Weights of a small transformer language model.
Architecture: biases, tied embeddings.
Training: 1843M tokens, 7031 steps.
MLP neurons of a small language model. Each row is named by its layer, matrix (up: input weights; down: output weights) and neuron, and shows model dimensions 304-399. Each number is 128 + 24 x the weight over its row's rms, rounded and kept within 0 to 255.
Before each neuron's rows, "fires before" lists the tokens most often just after its 100 highest values on Wikipedia text that the model never trained on; "fires after" lists the tokens most often just before its 100 highest values on Wikipedia text that the model never trained on.

fires before: " |", " 0;", " 0", " 1;"
fires after: " |", " 1;", " 2;", " 1"
L5.up1638 [118 125  89 100 156 126 151 116 116 139  97 129 113 101 115 149  89 138 144 115 117 129 143 118 106  98 200 122 121 138 131 122  81 123 131 123 158 132 140 155 145 139 128 117  97 146 128 144 119  69 151 122  98 140 138 157 143 144 133 165 133 180 132 103 148 118 149 106 136 135 170 134  92 137 156  93 130 159  97 135 117 163 137 152 117 130  74  73 137  93 131  83 156 139 127 137]
L5.down1638 [136 143 124 128 122 136  90 178 132 133 152 156 115 134 147 127 148 136 119 140 121 142 134 154 160 134 108 113 133 148 115 114 122 103 129 172 117 170 136 125 105 111  82 168 169 116 172  90 126 115 135 111  85 162 148 140 123  99 165 141 100 116 159 179  97 122  91 158 158 138 153 113 123 128 108  94 141 107 130 149 111 114 100 162  83 106 148 135 114 154 140 147 137 132 112 121]

fires before: " |", "it"
fires after: "|", "\n", " J", " per"
L2.up1978 [150  79 131 170 142 156 146 174 149  95  91 139 123 105 105 161 118 114 115  87 145 129 179 137 167 141 111 125 145 128 147 144 122 138 145 148 109 112  96 116 114 133 124 114 132 161  85 140 136 100 110 128 159 178 122 133 134 136 139 121 102 158 121 109 118 112 144 174 135 153 126 156 115 143 141 152 111 150 120 113 133 119 162 141  89  98 136 150 126 105 130 104 121 120 100 160]
L2.down1978 [150 120 115 163 137 116 105 124  99 135 122 108 125 148 110 169 146 106  85 164 167 133 165 121 171  96 114 134 154  71 117  94 137 166 148 155 135 109 166 169 145 123 124 128 103 151 103 130 151 101 120 144 137 143 144 119 155 147 140 114 113 130 172 131 115 182 142 130 112 123 156 143 112 137 149 118 109 144 113 123 168 131 158  90 113 110 116 120 106 134 105 149  88 148 123  98]

fires before: " |", "\n", ":"
fires after: " |", "|", "-"
L2.up98 [130 122 138 113 176 118 129 144 174 125 120 145 117 115 196 147 141 152 129 144  97  93  93 124 120 109 129 174 151 144 100 125  98 136 159 166 120  96 147 127 193 126  92 173 113 138 135 177 140 169 106 121 146 151 139 109 127 132 148  86 126 123 125 150  94 134 131 151 121 130 133 124 100 154 115 132 158 151 110  98  98  94 121  96 123 155 154 159  96 119 107 119 105 118 100 109]
L2.down98 [133 147  93 153 115 130 155 141 112 114 173 132 101 135 127 137 162 140 114 126 131 148 175 144 173 160 118  94 123 111 146 149 135 112 150 153 138 137 152 147 147 129 116  76 148 133  67 114 123 137 111 168 155 160 133 117 105 153 123 109 100 142 139 150 140 110 117 122 119  83 118 100 115 162 135 144 121 138 109 147 170  85 111 124 139 142 131 114 115 154 162 119 174 120 112 140]

fires before: "|", " |", "-", "\n"
fires after: " |"
L5.up1225 [123 138  93  97 142 143 161 159 121 174 139 113  98 137 138 118 147 150  67 126 120 119 133 113 134 105 135 140 112 141 134 127 154 155 145  62 141 124 172 147 104 112 117 157 125 148 148 183 154 145 130 124 147 115  95 116 176 121 105 135 148 132 133 102 132 134 183 104 126 140 140 135 140 115 139 153 165 161 150 121 128 141 156 143 113 153 107 112 136 130 155 153 109  92 123 106]
L5.down1225 [ 71 154 128 128 132 139 137 101 181 122 159 187 131 129 115 130 143 133  71  91 116 153 175 116 187 122 144 153 122 134 153 133 119 127 146 112  89 109 155 160 123 122 121  80 121 131 106 129 114 122 106  95 125 130 157 121 129 129 142 154 157 139 137 129 165 129 154 125 142 201 110 142 109 108 114 150 117  95 116 140 133 117 149 107 129 128 132 153 140 169 147 163 156 107 159 156]

fires before: " |"
fires after: "|", "\n", " |", "-"
L2.up636 [ 94 117 151 133 144 134 178 149 121 118 116 122 121 124 167 136 102 117 129 133 115 100 147 123 117 124 132 115 175 162 161 112  90 121 102 166 126 131 157 108 118 131 108 136  98 134 113 147 137 134 133 127 150 107 111 167 116 166 144  90 140  94 125 117 139 120  93 132 149 143 118  79 124 146 120 156 132 111 127 115 142  93 162  96 120 104 143 111  99 157 109 125 186  60 133 132]
L2.down636 [151 110 139 177 166 111 152 166 113 101 137 127 115 132 154 147 105 129 145 130 131 152  57 147 153 118 126 100 158 117 141 179 125  92 164 129 144 124 184 112 116 104 124 129 155 158 153 124  88 159 134 141 140  88 111 109  80 129 146 121 135 138 145  86 113 113  88  94 113  63 127 162 126 132  88  91  97 138 110 129 130 143 115 110 128 200 170 136 111 123 142 139  81 160 151  95]

fires before: "|", "\n", "-"
fires after: " |", "."
L2.up1576 [124 139 126 126 120  91 141  99 158 132 138 132 103 104 117 122 134 162 114 100 123 130 135 120  81 130 142 139 105 130 166 149 120 111 111 163  95 153 106 165 123 149 162  88 112 130 126 114 122 112 145 133 133 156  75 120 132 114 157 121 117 115 113  97 127 142 135 139 132 151 108 122 109 119 126 163 111 142 149 115 104 130  88 142 119 178 144 117 136 133  95 109 147 103 133 139]
L2.down1576 [143 141 128 103  99  98 151 138 114 122 131 162 132 138 117 123 172 137 101 125 127 147  98 153 105 119  98 146 113 113 157 147 127  98  90 151 140 138 132 176 156 180 106 175 122 120 152 124 158  93 117 108 103 142  96  96 150 124 163 207 113 151 125 102 124 193 141 162 122 150 126 173 125 123 102 143  49 166 107 108 153 122 113 124 136 145  80 122 177 141 140 118 117 104 109  59]

fires before: " |", " of"
fires after: " |", "|", "-"
L2.up1661 [134 108 124 102 157 149 102 171 161 165 107  82 134 109 144 167 137 106 118 138 105 125 132 118 154 134 147 127 142 137 104 123 103 166 133 135 126 128 155 113 124 133 143 129 108 159 127 161 100 150 129 118 162 199 162 124 136 139  71  82 164 127 154 156 128 132 119 116 111 104 150 106 106 160 112 127 158 134 137 124 147  87 126 136 157  92 124  99 130 101 106 118 161 174 123 107]
L2.down1661 [151 140 100 131 142 129 118 149 148 130  95 155 121 171 165 111 118  85 109 115 137 116 134 119 147 109 132 123 171 129 120  81 114 153 157  79 144 109 138 144 130 107 129 122 155 126 150 149 164  80  95 163 106 134  93  90 126 140  86 134  93 123  97 114 139 112 121  81  98 137 167 140 129 132 119 113  92 169 144 108 124  89 133 113  73  99 143 119 157 131 132 141 116 127  98 125]

fires before: " |", " Two"
fires after: " |", " the", " The"
L5.up1151 [ 62 119 107 149 174  65 105 144 125 140 127 178 129 177 139 137  90 154 118 108 132  92 110 107 150  70 105 129 112 137 120 135 163 141 134 140 152 142 104  93 165 137 158 102  94 123 108 115 144 117  99 156 140  95 135  91 157 174 131 115 132  97 153  99 168 112 127 119 157 181 153  89 115 151 141 154 126 161 117 131 118 158 113 113 128 119 133  99 124 130 132 148 105 123 154 164]
L5.down1151 [143 118 182  74 128 170 101 131 157 147  83 109 128 140 152 113 115 139 110 141 116 157 104 191 126 172 130 129  90 118 109 126 120 108 143 140 173 120 149 114 134 156 104 113 127 157 166 169 111 146 129 161 134 121 102 131 107 148 151  88 134 111 105  92 149 163 127 132 162  91 163 116 112  97 138 157 143 144 135 155 169  95 131 120 142 148 107 145 113 161 151 116  93  76 149 114]

fires before: " |", "-", "\n"
fires after: "|", "\n"
L2.up1050 [ 97  89 170  76 153 140  95 118 119 101 129 116 128 117 170 120 135 162 148 113  97 113 129  87 132  87 120 144 136 141 113 153 125 135 116 168 113  92 116 134  97 102  83 138 106 135 170 104 139 147 113 166 119 163 131 124  79 130 136 131 135 127 111  92 118 105  92 173 138 118 115 148 144 138 122 114 129 111 130 166 122 122 126 112  92 141 157 134 126 124 112 119 125 121 152  90]
L2.down1050 [117 140 110 171  82  90 143 178 144 163 106 126 141  92 130 158 131 125 118 184 149 147 123 191 155 130 115 136 122 125 133 115 122 146 160  88 120 165 133  90 146 106 132 121 149 110 108 153 144 113 145 103 137 143 134 132 132  93 124 138 105  88 161 126 114 150 164 128 141 130 106 102 145  93 121 118 100 135 163 110 135 146 166 130 122  62 147  95 114  88 138 152 114 120 146 125]

fires before: "|", "-"
fires after: " |", ".4%", ")"
L2.up334 [113 104 144 123 160 165 152 199 149 149  95 143  72 127 139 126 117 139 137 110 132 103 157 130 136 135 131  80 157 167 107 142 165 153 130 151 136 125 137 152 103 130 143  79 114 118 122 147 130  76 159 148 122 121 109 140 154 149 129 127  98 106 116 116  87 139  97 145 106 103  93 135 106 130 136 187 117 149 147 161  99 120 116 117 131 132 154  49 145 176 101 107 203 147 157 129]
L2.down334 [137 159 120 100 106 134 142 151 174  97 124 177 141 149 113 132 142 118 107 154  86 120 121  68 104 110 157 121  86  98 144 122  93 103 119 155 124 105 125 169 174 158 108 149 101 152 128  89 148 114 123 121  86 138 140 139 122 147 176 195 137 132 136  95 149 134 146 110 116 132 127 111 127  89 119 149 109  92 165 114 117 109 101 116 173 116 144 118  98 110 159 127 133 121  80  85]

fires before: "|", "\n"
fires after: " |"
L5.up1270 [160 164  97 176 179 126 165 143 145 129 111 113  61  75  97 137  78 114 125  91 121 133 120 121 153  83  78 134 125 182 132 148 121 122 136  90 115 126 139 133 120 145 103  65 108 127 169 162 118 103 152 125 135 128  68 130 156 115 102 135 135 153 146 135 106 125 147  87 113 112 116 107 133 143 118  91 131 146 140 171 130 131 116 147 141 134 114 132 140 164 117 124 128 140 130 151]
L5.down1270 [159 116  88 190 113 103 154 140 124 108 101 111 120 171 137 127 128 134  94 120 135 143  82 115 177 167  86 134 151 139 122 164 157  99 120 119 125 135 133 149 136 135 123 103  71 114 114 116 123 105 133 148 121 140 109 119  93 123 150 172 103 177 129  92 108  78  95 173 165 165 141 116 152 131  99 143 153 135 110 135 144 118 114  97  95 140 126 114 190 126 166 180 111 115 169 146]

fires before: " |", "\n", " 1", "-"
fires after: " |", "|", "\n", "==="
L5.up1233 [167 142 120 136 156  90 136 137 141 125 131 118 160  91 180 137 154 138  54 179 123 114 113 150 110  74 123 142 128 131 115 104 101 139 141 132 140 142 137 126 126 150 166 155 110 145 108 137 136 130 100  92 139 151 140 117 164 139 112 130 133 136 141  84 113 128  81 113 162 141 138 116  52 144 105 114 125 120  86 156 142 156  98 129 123 134  94 100 110 133  98 188 116  79 105 132]
L5.down1233 [152 136 147 183 109 144 126 166 101 118 131 151 116 103 140 138 197 110 141 105 154  95 165  89 132 153 133 150  86 204 103 103 133  94  73 112 150  99  92 164 128 149 202 161 132 112 154 128 131 142 125 151 129 126 101  98 140 113 116 158 164 101  85 151 130 114 126 141  88 171 128 153 117 112  90 150  97 121 155 108 140  66 116 162 109 109 133 117  98 152  70 150 155 148 117 127]